Weights of a small GPT-style language model, trained from scratch on English Wikipedia.
Size: 14 layers, width 384, 12 heads of 32, MLP 1536 tanh GELU, vocabulary 4096, 28.2M parameters.
MLP neurons of a small language model. Each row is named by its layer, matrix (up: input weights; down: output weights) and neuron, and shows model dimensions 96-223. Each number is 128 + 24 x the weight over its row's rms, rounded and kept within 0 to 255. Numbers have three digits each.
After each neuron's rows, "fires on" lists the tokens most often at its 100 highest values on Wikipedia text that the model never trained on.

L6.up192:092122135121116162157111096140140087168118115145149117155135134129119169161168133118163127114121109099125111109148125150111135130139135121137123123135127150157113113129145160152092120124131118145135138134140146161100039133121095116145114139145100105078098145115100125159115139156116061124135146116123127100111117087126055086156138171129126121128133150135153117148157112127131123152086
L6.down192:126120119126121079139121120123125120150136121132126151124059142107126134095143167125109096141114124153120098150144141123172113091150137147160126101109157112145149106126145128105152119158118157087098059137133088112192141107147130123149115125123148178166161084136141123107113141093109170096147127155128114126159150151105159156163082130125100109117101118135081108116109127123118110132124
fires on: " |", "'s", " ", "ly"

L8.up1112:112107132168114147154133178131133112154146094140114104126128133136140156142106132128133063120140146116083125114140129155090139107114118151153124128159136104109145109079121109144093110116171164126092119129159152108086097156098150147129146112087124116147155140144146132126136130153134112136119138115139153143147128111128129140118133143124130125135111154128109110135147180157140117131127
L8.down1112:117116176150096118148159149103130118118165117135186160063175135132082114130114147118147110171111123104151135152099107165170094162100132139129123108129128132133126129129142135128140165131137128117147104132129145123140107200110127126134083115175133134104142178126134109120123106142127115102161110177130092158120116121163103112160109054119175118117128113141119134089134155092146133110127
fires on: ",", " where", "though"

L5.up863:153129143125119123129123142136123113080130101155145094120146151117134142133122182118171138124136122106143171127112162148129142135140120109145079140120115123098074132100150082120080152121140101186143133147136140146133102129116084138134097118105069147149078096148100162137145102114135117119115113153146165094147130087137111118114155090147111139113179158101110127137106118087152169126077
L5.down863:147128119166120108096149137107130118177166130117146137123132152162174088074140095126144067125162152155164114096156154136103116135099140104133120086136118127134115120105156118131140101143144126133140107128146130162145191147145145113105143125105147117071125134123112109146136125141148145122135095183140121113154157142132131142144099161145130118121123115160106161127146098118122138131115
fires on: " ", "-", " ("

L5.up1231:107116168123130127127156121140083087124134117117167116120152121129089163113140151163164157130128106113087149151144119166113130146143121159156109137132133146110144125145139139142140091104117122113111094130160141131162087129128114120115110098191107143113097147149132106122142113132108105105125097108161108112104086126142130073117136107126104173161120118161131103139113124150095107152106
L5.down1231:140089124154092118094138117135149077129157117128132158161100128107131085107106163123137149123135122133109101116121147067158140097121108108111086143149137148151100107094114118109078139143120134125140149153084132143086140137128101115126135120074134161088154153092132143150091101093129133123146138142139123139132090140121108158153115185117149128144128120125090097120125103109128144150132
fires on: ".", "ed", " |", " or", " over", "ived"

L6.up778:103110169140136127128150175123154092122103156136183116115181104139090134114132129128168139109091121150088140128144097126176125131156150193143167123112145154111122125119156130119151140083116105138149091148147158118135103107142148150092127132145098113142096119153141146114158127149128110123127140145120114115160144112147124094103118085113095181133123097167139152157196128110162130119109
L6.down778:116159096150074107132105112099130121127152123134119127145124156117144106142138094120097117127146182082141123122109156101074135128120100090112115116157144117094120152146126131110119133146125145124096149132128116146132170152109135110170105139101157114124148104114108113149095162088126135108108096101130108086081128120079116143142100169117137099120075126112114161099114118120118118134154
fires on: " |", " %", "als"

L8.up611:123092118139107147112144139137125095154100102114154128133125110170142111136133140115122144105125115107139134098148114141147105127176134161146152100132137159161131140061104121171117106126165110130109108090105127155093154133133120093127118106139102137129112136118102104112154129151130075133133153106078150147152120122125106144112127160100113145156155146148166104142181091112146139117107
L8.down611:146106117097102130116130160092140159150147126130109092147125106147118118137160127082127112112139107101146104122110138147109119116121102115138113123108144098100170130147164096110150171116119151117125155143155130072142132122082129147116143139040134149185152081115136102112118135158145130116106115142160102093113130131121129130093133114146128106119110161124121115116117146150093128134126
fires on: " ", " for", " |", " |\n"

L8.up502:163130135146118141157140101141125096125137123141108134104149113136207147130070104116139108138164143120085139117134116151118102159129122153140080121187120098072112135078153094161130105142113128173144148130155139128121113136122141129112127099150138110145133098180149132105142108193102142127075137157158119121117115134134122081115141119136121123151104116164135134115116146135135105170123
L8.down502:098144140120135100119120158215126090114151130154119135143140108153141121107168114085131121119134122117128100134110133151114142138146144127157139121102113101168157109162138141087152138172118116090143122092146140146116117132106219109115120100140123089149133183138125151138123145167160109115108135092136135119135094137165079116165155154054143154152142149104150168124125194116118155144139
fires on: " of", ":", "The", ",", "ells"

L6.up1447:116093163126139163090122066146142099113121114098059105158086094143170109134067096135134119147129131141159134128178117148159108123162139172170119111116121147144126129101149090164099136124179105108132138157080146097112137104111140113104134105158142171166127112123161130094146153154166153103110122102145123144115104135140138142111129108163077118105132139187135109158164103118143145129102
L6.down1447:110111133107111158141147151069150070100136139164210118161155158115091133129136189136148079131151144101158110106176119165083148120119098117118131138148172131140137085108108098132121127134159114112105117156144121129105121137141109135133103152155137092166149156085121133126145112125108111136125115115108076087109128143120118079134093100126153150149099087111149145108151118145093122133153
fires on: " |", " ", ";"

L8.up711:128128125134155120107163175125166125113165129079150163122155149120156109143100163117165095148178112132113123143100133129146111159097112133120113135136143062145147120125134149163126159143124134152121157108099160127113141105156151168113122093167126098152125115143138168143204121157116157131123139113134130168136154186142099092128138111137153133127132121126106153162136124129134146083123
L8.down711:109137129164155135132127101140117077094108133133095134156103104165108135121138119109173118129118139146133137114113121098126111101156135111160158134127147147092131112125107161106162109115077133131106112144139136127129137145082071126135138162134129144123145110105153109146045167103114152169118122135132119098152142080102138139107129128111120157129131109159187110119145162111136105110152
fires on: "1", "ing", "ility", "ving", "2"

L6.up61:120110141108127134108136151141110105091120130100205111110184114120107133138166107192151123122134135153124145134128098153174128128126111169150137132126116143145110128088144103124137141088129112132159126136133158085136093125116153143085084158150082142155098118161137143095160111132142123109142147159090151149128125109133133138143137050140103133095136099127136158173150145114167153095132
L6.down61:124135123139096125133115091128183142134143106170112156157100135134149111122128156064099091144155135087113138120157164117070180146121137101112116126143128125103122144141109142112114125188136131138097110098174124161165177123130114102170157131128180137109173122105127125177117166129107115151120079109159088055153125146176122132116106184133138152144117148148097097087093123135115104156096
fires on: "ed", "ical", " activ", " record", "ified", " |"

L8.up883:133136165110112170091127153127122093096129105183131153102125130111127111136112165112145108135118123137082105145143164121115148175136130110133042112134133148118176164093131095118124160163104137177131110107118139142107166171120099137134133133109133123119129139124137137117124134140125088142163165173153129142149096098124081096133145108095142127132179124165113152126146162097154141155133
L8.down883:106129114129143134153114115102201176153134167088106155121140182117139191119105085126132111117127117097144134128120119125131109164134143153134145127074123144114130092168098139151150111119157138129124119171113111112139115156120122125091152089147088177134086143135072140159140106138120116134097100105117150131071133136110158139151112157170128165120101137109203091171126077173082155104113
fires on: "h", " of", "m", "cl", "st", "c"

L5.up944:136126194118109140149167151137142101129115134160164148093141146083101103179144195115156138136143098104135147128104182122079181130168112129124116158138123106129126133043147115143164135143109108184134161070143152152143107132132138091130123122122112113055146099119119126098127117133136099151114170143112135127129142097112080107119112100117125151143131159103108131152132131131149127136131
L5.down944:127117117121125115120088138130110138142143101092167074122166130152176123119081085125151175135158144161089111122099156113135063155079133122102117138128120127134102089138118157103100111127124156121150154165159125105183126104124164103124155105129117126124134175138064126122127134133140172125105112142124100137098174144118137143150127131133128118142144111113145103089165137105115165132146
fires on: " of", " ", " the"

L7.up1490:127133099110125165113085131134098125103082120114152158142069110163199147122130129120097126131189132153118101110117164104132115163113144113120140166141128129118083167120137151147125156114174069100143153075129141210117138126135110096132118130154133173091108156156120108107156151135124122125156166148101077137165081170120142141113101121121110165159125122167120122123130112129041107095081
L7.down1490:125167133176136132159145129134135138155141121109156119109161134114111118104136106132123093095085085103121165132116102157137148124129133113150113128113129146097167116109099116134180110139086191155125094159126127087121152149118170112115145083126140091168173126132143133150093102121107094175125108071161118130107147096110109112141143149135162097115120136080113114129150144126170148147138
fires on: " to", " c", " m", "rid", "m"

L6.up1477:153170181108119087101110122139118115085176138143139107129191122091132129104112138111183150120141114097160132142168115142131143134145109136149122115105134111154132117112139136120121113112105127187144090173124140122174094161132137147166154146117119122103173125127089157108104123134111107187105088106135120141133147098114119133152140107159172144089123197158139121112128112146095076125121
L6.down1477:117069107115142153106146158154122108123060127156079099130123152112132142152099104139112146166134105110103123116105145136104124099099138083145138155136103166157127135150102138125091105154135136089116130100133121142103122113104116077145128111134125150134130160132161117131162118120130152087115149129098150108130156087137132152134112136090149129141129083143145112148117126130141173129124
fires on: "p", "e", " not", "f", " des", "u"

L7.up1375:123105109099093135095131065103128131123086136150116129184129079112138142139096124127129126124104126171145159133105103168099129155141085153165116116134156134114102123103120102162104124148133090117112101123131103128156179150156095141096108109164140163155113103104166125166172121137176125135111120144138143120170094116137153116121113133143075123130131119120121125165132103127154139110074
L7.down1375:117131165153118114109102132123154073123179130135130161086132112141071097132111104187134115119126124097113133114130161146125126085111140136131101110113139099139170141177123125132104126123150134131117106099121161132153158148135141136137119129137114118132154114116167115136103116159153127134121083143151122117152114116129133106104112137075136103143153132139164172117102189130126118135103
fires on: " |\n", " (", ";", " ", "\n", ","

L6.up1168:124160125125155142092111112100108116085178089131133128129130148102187138128067142111162102134124163090143127126169112125167128126130129126125120094117117169099131137111202185166137160112110128146147115159143114118148083148133105149130130153140093108078144165144145101179107097117140146122105092170174114178137087167125089156131126125148120132161103114117117165139119138106144119107130
L6.down1168:128096133194135142126131138117126118156090137109115121112127102143125117098141135158134179089137121152106097137092141116067147114137126135122150161111120108145093097129063081079113133143089143093089131127106110124107156104098162079121136118105146155131148090146125163085169127134150113137157190096124134125145168121106173142148120148119116116158114148110097127130106102139133154173149
fires on: "c", " •", "f", "ip", "i", "p"

L7.up1533:167152164112120135193132182126097123061152124156161093118137164148132129149146089134127113123121121114142133120119156117117141129133133144139122118112124148134093112134125140139125144133138110125110166118137125140154159131100140119096105104136118132130122109173158137110118101145142147101093110140117095099123084096122097144109129153114160136115113119136108107113111165093129121113105
L7.down1533:118129128135119102101130121123155099139120124104083182118125117135131145092082152179128122123166163134117109145157124114100111132095111136161126139115158137152157168157123150119108141141132127134125135141122135139093141151128104139172141141148156128195157142122027139106117132107106097107136140094128077147095149124166146099148146128134102115141154132166141128111145105166125128156149
fires on: "ed", "red", " was", "ing", " not", " in"

L5.up31:138093158130170143164143106124106131131102107133132154147142164168109195134104140138108108133160121090090074114160126167114153165118146128117156143084125130133132127125073130126159102186158109067145119141121151103134110108133135119085120151145110133148161147137164100144115126143135107103119105110178131133115077121117140089157145081115092106138113157107146129126169173140109100127147
L5.down31:117102127160142090104132127129142130116159143064124098102133103097124106131135116099162180118173129170158150124088117113161038120156110089108147133141135096093106075164143105151112159128091127108172168094103108125105148150118123123158169141129138121108110104146080125131146115099098138156126134127083145162124176150118123107152125105144182134154081137154127072139121086140124114138154
fires on: ".", " |\n", ";", "\n", " |", " |\n\n"

L7.up1036:115125168096116169158089157114132128133122118113107145132130137156104162124119140126157094139200115093154127130182139112098109124134115114148105135122139136088096093120170133143128069126155131163110125094139142171082155190101093122133118156118123114114118145106128185106164095130148110137102124117196102159151093115115109175127116131122129127136110148171135147128124132146147123122106
L7.down1036:147136118113091139139112106086129173193155102127117123133133144112188157132120075089135080131113129114159124153124125158179124141144121139114141146109143120091111099113131094136117148133115194152143136116158099087142128149129108097111126126091144138115155129159116089129166150133100114137127115140102147139145137150159147149104096164198121094152129112095081093153151114084135108062109
fires on: ".", " (", ").", "om", " \"", " Th"

L8.up894:112123161122138115112165108135125089132103104090091093168123130126162163096125159093138131109151142136128136102171107126133155114103137167134076134138124169143121153075122164135153146093154144114130124162129129065103158109093104094108124106146158124165100092178127133120098071122117078125126108106099147106149137110143117126111140083140069112141116127158133133132128126156153151172116
L8.down894:133117130162141110103149106129165122154134144144156151139115129196144101157092101154138098145120153097131138146140112100092153133138134106129206126156135151137123147114122159107144136120138087153126140144146109112101147161151138128182149121088125115097184141145108073132134158154134164111112146097147103135046106109072147104148095167095164151128119128108110116115143125150139142123141
fires on: " ", ",", "1", ".", "46"

L6.up863:098147163129181135122116173118127104127146147079108148119149120110135146152124155123135115108111124126123172133203150121101145116125149087144121116138140152097159172114117126151111086080125101126147119104103135131127089155128098139139121147091107120147126151157128163123101131101123125141122091178152146141118105125113104163111127113093134134118119172148160085142159123158121156101126
L6.down863:150092103094136110085155108148134120111144113103131139163116139121156127125070086104110138136126140132095124113121093146093087153145136162133139121145108121119134116097172114094184158160110145109136125159174130147113137110140097118181131157151108107153093123123114143120149109144140113113137141085133093140131114132154109123130107135095133089128193107088115148114128148154156137141136
fires on: " He", " She", " W", "b", " well"

L5.up1337:140154082112103085100111154119111123057081121130119121163114116159148105154136121118111146110090108158146100147118148180136116125137106125147138094135127132146100095107172144143087140165157107117090125106154117148131148142125106132098077120175156144138123069132107114130152150154151123126124132123126092109155112121137112125118126101143109117132161111105105105100134108130119105142076
L5.down1337:092200113121133132107123141091121158142147103160135108164115132146154106155142106122114087129146136104166136126166110115096169110128138161120098117151119139123121149127098080141121132104159109152121085066174122152162114167108174124111102173109142160159128126122163126146162135152124091124062143106109115126128104134184110154117124155114105113141137144132120160136135161130157157090130
fires on: " and", ";", " or", " ("

L6.up1017:195098146106105117098148155116120101119146128123125150148130163136104126152163151120158130127092129156163117106125128159104108111145087144142063120127127145171160120111159134119125155117164143123131168141163177140135107113117109161161116162150093097135136125184119129143125097125098125103130094123129144102130145112140070164127150105109153163152112106118125106143134121158150127104109
L6.down1017:076149162138134103165129194152146099138099149135113147131129099136149124100125103160109148107134128100116097110111139096145134136094146136113165113101109133093108152146155100105115134149122107179150145137116131144177147138106136094156136149122138142131126142104131144113156137117113140094105081122087080138154146120070134111103117176147153100131118129058121155128133152126143160121123
fires on: " ", "1", "2", "m", "ious", ","

L7.up1081:148120140162092184126145092093146122143081093138120145131098116140149118130131144105094125135149116147131148145131167132147142130151126141159095133154146131095081138119068140121100110143172109132136134113127146146134140156115129134116112091172117155118132135128156169107173089145105120138116155107117097094132115117134127100101118123139067109141131129167142080112134115101132165111123
L7.down1081:161110133102163138075123118125152125168096125125194146140123112169133137087162137167153073120095168113119116095143080122086114084138133129121151133096147123124124110086140140138158107139158123130117139132133147115152144152119103092136121139114097133110119119115133082147103119124130119090154127143189142141133087133120134150115113138101122081115134095105154116141101134165120113110088
fires on: ",", " (", " Texas", " States"

L7.up389:130109143084110154094105102159115105120086118155152161142151153109111139118135168131146173130089076121169118099172106113115114144140157169130125084132129146159111123116099090168126123186139140090155126131160175145146097133105115136101097173179125116070132162153110133109143141146102127125119118097134078140114098073131127131125142118105121119099160133095124147146187116129151100110137
L7.down389:126102103172157081116137124104126153124170176118129081089102096124121137147151148125163112130162175155088147140116141132129117147162118120138150175107155102091118146108129157134135126115122149135094123119099107130131157157127124142164124120069131141154140106105127106080144125103140131131104133146130138125133168182088148124124063140131141153125088161153148110113068182147109097126086
fires on: " ", " |", ".", " of"

L8.up1480:151137142120100123148130113140138110056164103121138126134140058124152127145119112154153132126111066140152163131167122141107136147099074147135104117107142145132134147141141100130117106104132117132110133095153146133156130138137084077082122135148100165171117109147136162112132126135132176123152138103182138134136132170132152122150170098120134120162140083160101100161141108141121123143096
L8.down1480:112113114151106140072139159093117113112107124142162152124140141119124116112113144112107077116137117137106090135120143124140124166131137114146137139134155106123108127120137132123115150149102113138104148152107112133133144163112140166179129095133164112155125128134104157180130143137108071149129125172108127093106092117163110122105110132098137110119095158064148167078086121095138123129129
fires on: " ", "ing", "ed", " s", ","

L7.up1300:133153171111174093135138124135136105131148130154139114133139116135139166119170119151169165124124126161154149116161091155142112131088141176144125111119121148160139132127145124130117115121158138119135108168128176115129136099120119131064126096129125132143107149164164118105100109154156097092167118097156129104163132081134120115110143115151113118116102140137138134184153165144124136118113
L7.down1300:108118131162105171129129112132123151131105158111131133101114103114101090142120111098118142134129126133126116131095167124101174086151118104083166154141140109110105086137106095120146153122104099115124150107097119160173134158119162143167124139129138134122145119123129127116123141113093164172118120143126115136141105142064148142147106164114127114163119167109126138106119115107139113141130
fires on: " ", " |\n", " |", " date", "1", " ("

L7.up796:123140160159136108132114147129191113101168134115093133157153145157118181134094096147118098122152128135154079130118125100087179091143127165101108113144126140101134131136098101152101118122147160120107104129130132103109108120097127096092149120119127112131156124133157120148098168154143104109127139165186115143102108089120151161113101161115092146149110131173141147181101176188123131094181
L7.down796:146144125110127113170149156130151088116055135132145143116151099088083128117152143095162122132101118097120150125166108131120148105124154112155149149112200093125164137132125140115206149148113133161148061134141113148138139142109114134130139114105166102137099149093122152131148131136119109139131159110097108081128164113086123113155113109135124167129139153136126154110174140121146105158116
fires on: " and", " or", ".", "-", " l", ")"

L5.up10:170137147104123163088116139146127107065123099066080168103088140137140110109114170113130105132098104141138146120158151203143121123123125147150116091138154144157097106117129132147076150171141102154059138179125142121148108135146061116101097128102169158149127107121140159120158123132150114133119141104135146137155116119136135180136153139133119146122160144116140108136142084104138183126090
L5.down10:125162102148128150146116156115110100079153130144139136111123110132110101090141126157162133103132112074119126124149085151098140099134126135140134111145134149136170155140097086143117114084143114133150057093191119159174127167097165136121072149144095125120146157117144093080101142135130091120076114121113125113138130106141107109126119127124095139138125128094140112103099154122131120114100
fires on: ";", ",", " until", " since"

L5.up1203:152156169131110204109136140147108105124092108116135130160121128121086104143168146137116103149160086087106121134134159081088125101157115128136084148121148119149117100136151137120130133163153074133124144072128137119167080134147109098136122149181096139084137148129112131098175120146110124135107148087135122072112105129120108099121118144134088148120097118136147159170109136090133147201122
L5.down1203:075077104159155093179126107105109092126156127101172100081151145130179138123128121095144155109139114139091178121103129161150110174067132101110094171188144116097109131119115134159125126087114137170166105148135147172084151120097162153122176082081122109138132104116110077142093120121107111168105119149143128163155168133116153113151134118135120064130133134132122101137104130141150128113126
fires on: " as", "ing", " of", " on"

L6.up1357:094074177096096130154123128138065108142087125141127129135123150121105127163114159144083127108142096129104124153178147110107175124161138114141067143099146127098110154113158115107133145128123120124144139093128131126120107154106101107117136180116102168125122089187123103146104095131119120137107116175131184076107132104134085127146145107122142103147137160094121161144147160127164141113142
L6.down1357:154137136150162143158110094138157108122178121093118150098110132123193125098135100125165079142135109151124137101098110144112120151092115129121160126118167118148123100120098122153167146153136120129113153165117140173142149165151145140151135078151151121111172166128106136121126180133127130145139115091134082137138120148130151139154101167107143135133120132180149138099117102117088125121110
fires on: " of", " •", " C", " World", " new", " Rank"

L8.up295:092161166110152150116142074150145124141178126185135135119098129074152120127139159105154092125134082115121131121145108148141205122132152118129081096136145150117136145103139147212128107110123117163140154146156141153154069150125097133139114101152147137077107164146159101121124124113099102157128114134123146129145118113121126153144136127091144111123128153176151126114124160092162098188159
L8.down295:150111105139144132124124176136136154121136123112174131132112155155134164122078098146128128124119178115135152126139153105126078142125113161141140159094135134117083114133116137073148125125171138116106102121082150078096141120118146105103139166090089154153144124113129134116154109135129167102123151092166133179142146150142134109123126130162107144116136134110109141128151099158109137076102
fires on: "f", " of", "c", "h", "al", "ed"

L7.up99:074098064129133130109146100140110112095081097135109147173099138106162149109133133152119104155109107129112125149146103171149116172128104155130170175125141094096103117133131155138065139157125135098093120115148123135182145116104078089106109134194142157164157115182126124152123142126128121095116127118135100091152139171105162136142118106125110089167096096154124133136123109130112131167111
L7.down99:149116108122161101119089194113117113144151118061097166131129149112128114126092129115098100117150129135152172130090141129118128134097138142152094127126105088118150129133157145142152147123145142149152138112119117079147161096150127105142090162144131133123141170118137143147144068094123158139136108118111119132134132130119133128146110132095123095113122106168112124126131121151149191118118
fires on: ".", ",", " and", " ", ")", ".)"

L8.up884:157116138179123124143150109106133111123154129098101113129177127134122160152123119147149096083141134155115122097140169100112152103142111167136087132148146146105122145106126093150124143109153146118117135107132134116102147143145145104123170131133083111131131135134179138139137091146141143113144198148156163110124141134128135127112125164105099121150075121137168148152131149145133051095130
L8.down884:131099172144154148131181133157171108094132119112152140110089099122077110140111137099123129142120093150113194124133122160135092149114143134170173123117132101148122124137129145143191129167091149115145181178117121109141142106141160141099074135144132124155152172150128150143122139169098102110144095104150133137134113149128094115137143103078133165154142122146126159114111132109145138166145
fires on: " or", ",", " and"

L7.up314:127121142124108144171101113140118124147116139106128134119128157121126149128097145111137131151097135092133105121166125161122093123159117133145165120121155127129082142122133173127140125147139169162123124118172119187116135147131142139153141081161112123085099098101137156096152114143127114122130113135159100120159110138101117165118115123140104103097132135116093148126141129121164107158102
L7.down314:110144139152193100112130137106143163132159127169096145112140128119125115151151128130144130160127122168137160119075149126177149134140122131133136157127132105137184128177155124146113110114123131117183091073134141097147144115160163129106145138113148162161138153135143109147108173079099131149113140123050127180155160101133132110127116168131129129111151142132161130117127127164115105108089
fires on: " the", " in", " (", " \""

L8.up1307:111129113145124144158100098076147140166102151091116114137135172144093145128124075140135097077163135158126134145124108101132143113111157140152134132185141118129151155135129154142105176137164135154122136153123106152103132136116147071141156122107120149144155158138175122144131128147088084120150107159127115103102131102128104118145142130146138150135123100182131113154140106134102088087110
L8.down1307:158117169094138134120146126161141119130144088154147104149120143132143105154109091099115150135135133139102182118117109123157124182173133146104157112105121115108132130103144099136143126107082119134148142141129168075139137106178127154095086130116136125142166129115126143136099131109154125120110148119149119090134114170154124114066134117089138180096159162109135173145100150124155125141184
fires on: " or", "d", "n", "olit", "b", " and"

L6.up341:162113162118122189152133085142124109115178111123113111122118147101133139147122137161148126137122112085126178119160130145135107154091111140151128117156119103129116114105112094181113129074149172144138123160123153108090167133120125131115109106149100154142133116148113145109145096136122137108121121131158155137145129091153151140123119079108126100140095120145121117132138138143116129125139
L6.down341:115125101171103094152163112102121082131123164174148141144140155141075094087119107087146118111118162181135146122144153120132102132105107112098157150132066122152123096148146137080145137160088107099173122148148136174172113135145162128129174138137148122127127104094074101142115138136099111134130112155144101113139116155132091111110131137085114141114123138088135159107116120103146083135102
fires on: " when", ",", " in", " after", " that", " as"

L8.up722:126103158113137153121148114154130103137140136130121148135149148101107113108147156132147151151112081090140166141137086134122114139137138141143090093101145130161134141115145109138146146103177098109117138128168188149148140130143134131132115155117067126105124113164093112115082071102138110126153113135167139137146121107118123119124135109115100123126105129149096133146138124113154151149143
L8.down722:093140137112144074094154170117155170111135166162122166119126107173148155121088117142122097131103163167160099109157168138130147117125126136072176078146131136120133155144130124110127106108117095151108148161095094128126121155095157140152128131132146105122108123133142127130175166090120128116089125111145106117117094151099150125094138126127160147135116167100174146150122103120129107122106
fires on: " ", " in", " by", ",", " poss"

L5.up922:125110125161133127134150097121107130124188136129131160124137126133116104121113124169160105109103126147109123125136097151165123119118113154157128134106111103167127091141136172166149102113113128123137088201133129144123154126131088116156120057143144154111139164150176110132108100123105151117122180133159146117122087146123130150113144119146098108125095127162138122150109133105161121165093
L5.down922:120168122113120147156103144187128105126103163138079100142124099108149134120127165099101186098140120088081145131141159119133152120094158118071151118134143131123131120140144128107138153149130123142117185133141127125152134159109141133153095144119119125137151095049128097155173149118143166138116120137144095140120126086095119129102138167116093147113162149097111120110178113151186162145152
fires on: " |", "ed", "ath", "ric"

L6.up1046:137178126136127120097114133136120113100135141094115154085145123080125138107137143140113133110108144135136147129142074140120123151084113115139094113113111181123136107147156152135137070100108118148139147107135129136165082131132114090157099083112115087104109118129100148146107081142102115135173131129127122125129094126128112127128144099141152144128086142163153113122142119105170160199122
L6.down1046:073112142122190158112138136178139087068118128124156137164138127156105101140096137104126114144110108096110157123142120134130118131158139139117135150159133090149093128101105133126125163119151092134125130172107140150102126174124143135100097159126067135138163131150161094133166151135153165100098142134137150160151132096104128155118135155120096128116191123089101152102131135140119122075092
fires on: " ", " of", " |", "ed", "f"

L5.up1094:156174148152129100098103185111143120096155123129116119102123114106125100129153124138146057114126135119127146112144163160111156153131129127139075111100142100166117152126145143151128131113134135194131078135137135145132111136135111128162113170169101098125133147119125131118184136138134153120132118125083088097104119111117079120171110162137150116114143117102106157159126116087176169035089
L5.down1094:129118124092136108116149054169114077118095129123140171162123151110109134151169143136122122126124115188159134171117080108149112098143106140140120136174139147123132100126152166128146113124107120073146114163142122121114141081124139119130146107144114108149145103119116148155111116095108112106151156143152142124135122127123121067126111067122151161128132105136135117130101165132127133150151
fires on: "ary", "ic", "or", "ving", "ing"

L7.up867:116159152108120173108147127136092108092136129109112168124155127079133151122066144129150130144129090085111146125141134149161160196117130142120078106112115147128136118094140133154171135151139093168138118149129124097154134128146137117151111139122130174149121160141121109140171100113132084112125109138119126167121080119148154111101109115138154146132085170126153129125095122101158130148130
L7.down867:115155103128148090130145142137152066139147128122149109164167149179130088154129084108153143128158172140134125117120111168107117105097115098137152138151103098123124123167095119133154127137113111134120076139177114104118099164130199160125127141119106080113167090145156134122091143152136113132109087134170140104159111146161098140139151202115121133117116132090162148147146161117121118105118
fires on: " ", ":", " to", " be", " of", " on"

L8.up508:147140156122135144134168091142117124108088111136117126157177122142131175129082145139126145143190089126126148124155141107147107089121108124115102098145141174168124151110165154151154131066137101083121159093131135137113144141145139105138137175139141132117093127137090097130101143137166121160122128146202101141129141122137142147118136133127142107105094147139134141137088084180107134159123
L8.down508:153145130134091094152125136126150118118124126122110111141103162154116122118092093169102071114108169132095124145124131169098121150188120124139127145131134140116082174146101106152072152131153153138133076178147117119148134101116149125144149127106142156076122105139161132133179098132114072165121142095058129106105123131115118165138091116149110113128094147110148148094160131087171139123108
fires on: " w", " r", " on", "D", " R"

L7.up811:158097134182119142114127114146125106100151120085104120118097112152169135150126127141149059135172140118135102153153156112091152135141106194118085153109122110122139155135138107160100154118151168140114119133112136084088153132105125113098143113154087126137114127185149140178166116148119138167110130167175124092163121128121131102115123098122106079136107134185095143144105131159113127132115
L7.down811:108161132144155120192133141155125090156140142122127163118137103141119133087138095112113085115108108140147129126128131158127132127141139109169157119171000122112128105142137120128147133155103096144147137103137127163170103106126190156097084132132147120178133136089132119131128140144125097137137116127155146117096159112189103132131134142123115158144201156118143110098097170109110151133152
fires on: " and", ".", " /", " but"

L5.up1078:156099121104109122096099117127134125160156151139176125106112089106162158102111111166161152123150119183108090122149100148147142139132143130131154140165121112080124113125147126119072171074131151136127165142143116152124183116141078104096159105158091107114139134124140161118125139121131163135141159135126174137176129152118120149121116094136155155131091127133149094131094137147083079126105
L5.down1078:154139117109132122124134105129113122150145111127113103147169146124092113156183076180106116119095150102110150151107166127119128142069116114138106120186113139120111133104133156148170105111150132153137132177112134136106092129128160134152137104181114120158128074135141185116133090108133130158108114132155123104098102126149114103110144098151119149111091106099141127147133126090128163075121
fires on: " to", " m", " d", " contract"